From a checkpoint of a small transformer trained on Wikipedia.
Size: 6 heads of 64, 40.3M parameters.
Architecture: rotary positions, no biases in attention or MLP, untied embeddings.
MLP neurons of a small language model. Each row is named by its layer, matrix (down: output weights) and neuron, and shows model dimensions 32-95. Each number is 50 + 15 x the weight over its row's rms, rounded and kept within 0 to 99.
A block is one neuron, or neurons of one layer that tend to fire together. After each block is what it responds to, as a language model described it from the Wikipedia text at the highest values.

L10.down186:35 60 42 58 68 73 79 51 43 39 41 53 58 56 81 62 66 52 57 50 64 31 30 23 41 71 57 36 41 78 36 50 56 48 39 43 55 32 28 47 31 51 68 23 19 39 63 70 32 40 45 70 44 33 57 66 55 66 65 28 53 38 64 66
L10.down213:47 66 64 49 34 82 52 55 53 70 49 38 46 58 65 31 59 28 59 33 74 45 48 51 47 57 93 38 61 67 38 36 60 46 35 58 28 46 39 72 41 55 55 72 28 61 71 64 36 34 41 69 71 52 45 50 26 71 61 44 34 37 43 46
L10.down345:32 57 72 39 41 13 42 76 59 38 51 53 54 63 76 46 66 63 53 32 61 53 51 41 36 46 68 78 52 34 54 45 74 38 55 46 27 61 36 25 40 54 74 85 44 40 61 59 59 61 50 44 46 46 81 69 57 43 66 56 53 68 51 49
L10.down882:21 75 77 67 34 64 25 46 46 31 35 51 50 53 53 39 30 46 82 58 43 60 57 20 57 28 72 62 45 30 42 38 53 29 44 50 42 60 47 33 30 45 51 52 60 34 72 36 52 52 51 61 33 57 68 73 33 71 55 49 71 76 06 56
L10.down1176:35 85 46 37 71 75 62 46 48 64 62 66 48 37 70 49 45 69 64 37 67 38 50 37 59 99 71 38 50 53 47 55 64 80 61 33 28 16 47 55 53 76 43 41 41 50 57 31 52 25 72 50 59 50 40 17 28 46 29 50 24 42 52 54
L10.down1256:77 76 57 28 31 49 69 43 56 60 25 56 75 41 52 39 48 28 50 56 69 49 70 37 73 59 56 49 45 60 46 48 40 33 27 53 57 22 52 43 53 53 46 60 62 55 79 34 38 34 61 35 52 17 54 60 30 47 64 70 61 63 42 39
L10.down1699:56 31 45 29 58 65 62 34 49 28 34 40 15 56 31 26 64 60 56 33 64 45 62 46 37 45 74 44 54 79 12 42 63 58 48 50 40 35 47 34 36 59 72 53 60 60 62 80 56 55 38 69 56 29 33 70 26 40 27 74 39 54 27 46
L10.down1904:34 37 35 49 28 58 66 45 51 71 54 34 86 42 54 72 46 83 78 92 61 46 71 67 53 32 53 50 43 52 49 44 42 65 08 81 39 32 57 51 55 55 52 86 52 61 78 30 74 54 51 48 65 51 37 71 50 44 57 36 34 34 56 53
Responds to: Election result table cells

L4.down94:59 50 54 53 61 70 53 58 54 80 13 72 34 66 32 61 41 55 31 81 68 67 32 55 00 36 27 59 54 39 51 50 37 24 30 49 62 59 49 53 54 60 50 64 56 51 38 48 42 41 74 45 47 38 35 37 50 11 44 51 31 44 40 58
Responds to: Decimal points, table numbers

L3.down37:33 53 49 64 52 48 48 49 46 43 34 80 56 29 53 37 42 53 63 49 49 44 38 54 66 63 36 64 50 56 36 35 54 46 42 49 41 69 60 47 45 57 66 45 63 48 48 44 44 45 56 57 61 56 49 35 50 57 20 46 38 43 15 70
L3.down541:50 97 54 40 60 40 42 34 69 60 48 30 41 37 52 49 43 52 48 78 51 52 44 60 47 47 56 48 52 40 46 48 45 30 74 76 38 50 48 48 07 54 40 54 45 34 37 41 70 58 41 55 71 75 55 60 37 23 56 24 53 36 31 31
L3.down544:44 62 55 52 31 58 43 47 86 54 29 64 49 23 46 52 39 56 34 69 44 54 53 57 65 51 45 62 46 55 63 56 30 60 65 70 70 56 70 53 14 50 70 57 64 36 61 52 63 48 41 41 60 29 52 46 48 13 70 56 39 35 19 59
L3.down796:45 41 52 34 22 62 50 44 51 58 39 39 53 16 52 00 58 80 47 59 51 52 44 71 44 53 61 47 54 52 39 60 57 49 48 66 66 58 57 44 43 59 59 53 63 54 62 56 50 29 51 50 31 60 49 56 59 64 53 52 42 50 49 55
L3.down891:45 39 47 56 59 45 49 43 66 57 45 27 50 43 50 54 57 39 42 42 41 52 56 64 81 50 45 43 54 54 50 41 12 51 24 36 56 68 59 56 03 56 55 49 63 32 44 47 43 40 43 42 49 27 55 51 55 69 62 42 40 40 09 54
L3.down1444:46 24 46 37 30 64 52 41 82 44 29 57 49 64 53 31 63 74 55 32 53 50 49 61 80 73 66 67 60 47 42 57 00 37 51 40 54 28 47 56 56 54 34 51 43 43 54 63 57 41 42 47 46 51 50 60 30 58 29 44 48 42 47 53
L3.down1476:44 33 51 60 28 36 34 44 00 61 69 61 57 61 41 24 46 35 43 56 46 56 59 52 65 40 45 68 48 47 75 56 69 42 37 61 42 69 46 55 67 46 57 43 52 47 42 36 66 58 52 49 50 49 47 74 74 89 73 45 46 49 35 45
L3.down1856:57 49 54 47 66 50 47 43 91 40 46 81 47 41 51 52 62 26 69 38 54 56 46 48 19 58 49 57 59 45 63 41 33 50 56 46 47 43 49 55 17 54 66 57 50 35 63 47 54 42 58 54 27 46 59 51 20 54 69 64 36 61 08 47
Responds to: Word-ending fragments, especially "ish"

L3.down929:51 35 45 53 06 34 41 43 98 48 36 75 54 73 57 77 51 51 45 68 59 46 38 54 70 47 64 41 45 48 56 61 91 44 64 50 52 29 62 57 59 55 70 42 50 50 37 35 49 48 38 65 50 65 56 59 88 39 42 66 74 45 57 66
L3.down1184:64 67 54 47 82 26 50 50 41 54 29 14 49 34 52 73 66 20 57 12 36 45 42 41 47 56 57 57 42 28 50 44 59 43 11 60 50 55 83 49 19 47 34 43 63 60 37 62 61 19 56 54 83 39 42 48 49 43 50 57 50 53 27 48
L3.down1198:45 47 43 56 52 42 44 53 53 64 55 42 46 30 51 42 45 49 43 46 53 47 47 55 27 45 54 45 45 44 52 57 45 42 86 45 69 56 69 42 00 58 62 54 55 38 56 44 48 43 60 54 45 57 55 39 50 51 53 65 31 64 27 53
L3.down1306:53 54 54 25 29 33 60 51 64 41 59 35 48 21 54 71 33 45 56 65 55 50 34 54 20 52 47 51 48 47 69 51 44 43 79 48 45 88 41 52 21 66 76 40 53 65 50 32 62 29 39 58 45 44 49 53 35 73 46 59 61 52 24 50
L3.down1387:53 75 48 61 26 35 53 50 64 47 45 68 61 45 52 68 45 43 36 54 49 31 50 47 66 68 47 47 54 39 30 58 54 59 62 45 78 69 75 46 10 40 58 38 53 65 41 41 54 56 50 41 20 31 63 40 77 41 54 39 62 44 24 23
L3.down1408:48 72 59 74 51 34 45 52 30 53 47 38 43 30 51 99 55 39 63 64 47 55 53 53 59 43 49 45 41 55 22 48 82 34 47 66 57 84 39 46 29 51 16 47 52 42 33 48 64 50 36 53 66 64 48 45 73 54 57 50 79 56 39 41
L3.down1854:56 28 53 40 37 47 49 45 79 37 37 67 57 40 65 80 34 29 51 58 61 55 45 36 42 44 53 26 54 49 35 53 30 54 73 76 45 80 53 51 15 60 74 50 60 53 62 37 38 39 52 50 56 67 60 36 35 55 72 51 68 65 00 33
L3.down1907:53 43 57 71 15 62 45 44 75 38 41 42 46 46 59 49 48 60 60 46 66 42 62 81 44 49 52 59 44 54 61 48 53 49 62 42 58 47 68 42 40 58 52 60 43 56 54 44 65 58 53 50 34 55 59 46 31 61 35 48 33 64 06 36
Responds to: Part phrases, name fragments

L10.down475:46 76 56 92 57 74 45 32 51 88 49 35 43 61 67 57 70 60 61 74 25 38 50 45 50 66 31 46 44 55 58 68 54 67 20 56 26 43 55 23 37 69 62 61 50 23 47 49 46 46 67 26 45 47 46 31 70 46 55 77 63 31 26 35
L10.down489:44 59 50 51 23 62 39 44 41 57 71 50 57 70 52 61 20 42 75 48 49 26 69 71 50 55 52 38 51 58 73 60 57 40 39 09 49 68 52 50 23 24 42 33 84 45 27 40 38 61 25 35 78 43 58 76 56 42 69 71 51 37 37 64
L10.down626:36 18 56 43 56 55 45 48 23 36 62 51 56 53 41 70 58 64 59 49 53 63 71 48 35 64 45 66 45 40 33 64 38 64 52 44 55 51 69 36 20 77 55 55 76 52 57 54 41 43 52 32 75 56 50 33 68 48 47 16 43 26 61 39
L10.down725:61 30 49 62 71 19 51 38 40 54 64 31 44 55 45 33 31 45 50 57 57 44 55 46 39 50 32 47 44 38 36 64 46 57 32 55 48 59 47 63 37 36 61 23 39 35 62 44 36 53 65 50 30 76 68 40 32 55 48 46 34 39 49 44
L10.down960:47 57 44 47 44 05 48 39 52 55 47 44 61 17 31 42 58 75 61 56 52 61 67 69 41 47 59 46 67 50 39 58 53 58 57 27 45 63 79 48 54 34 28 59 72 53 56 40 26 41 32 44 81 69 46 70 22 58 58 55 39 14 44 47
L10.down1043:59 43 71 62 56 14 45 38 53 44 48 30 30 42 44 38 43 69 71 52 25 31 41 49 83 25 62 59 57 41 43 62 33 35 59 40 34 44 25 50 60 17 37 55 74 67 64 45 35 45 29 51 75 52 65 65 26 44 62 82 45 47 45 35
L10.down1431:50 68 36 34 72 47 48 53 62 54 54 79 48 73 47 79 40 52 51 55 26 65 33 54 58 38 58 59 53 37 56 59 64 51 58 51 29 43 60 45 57 69 47 46 53 45 53 56 41 54 49 37 59 36 24 47 28 43 37 62 34 54 28 69
L10.down1713:42 55 53 53 29 85 70 48 51 45 47 69 52 60 53 54 56 37 38 54 56 24 33 35 40 56 46 72 50 62 72 58 31 38 55 68 43 60 57 27 42 94 54 71 17 32 41 42 42 59 45 52 49 78 35 32 49 52 79 51 64 63 38 51
Responds to: Word piece after St/st

L4.down327:49 40 33 59 54 68 42 44 45 39 68 58 47 68 46 58 44 64 81 29 37 42 64 35 24 50 43 48 60 45 57 25 42 54 49 59 61 41 50 32 75 59 21 24 45 56 66 46 41 63 47 56 77 47 56 75 50 30 49 66 58 71 72 36
Responds to: Post-number table separators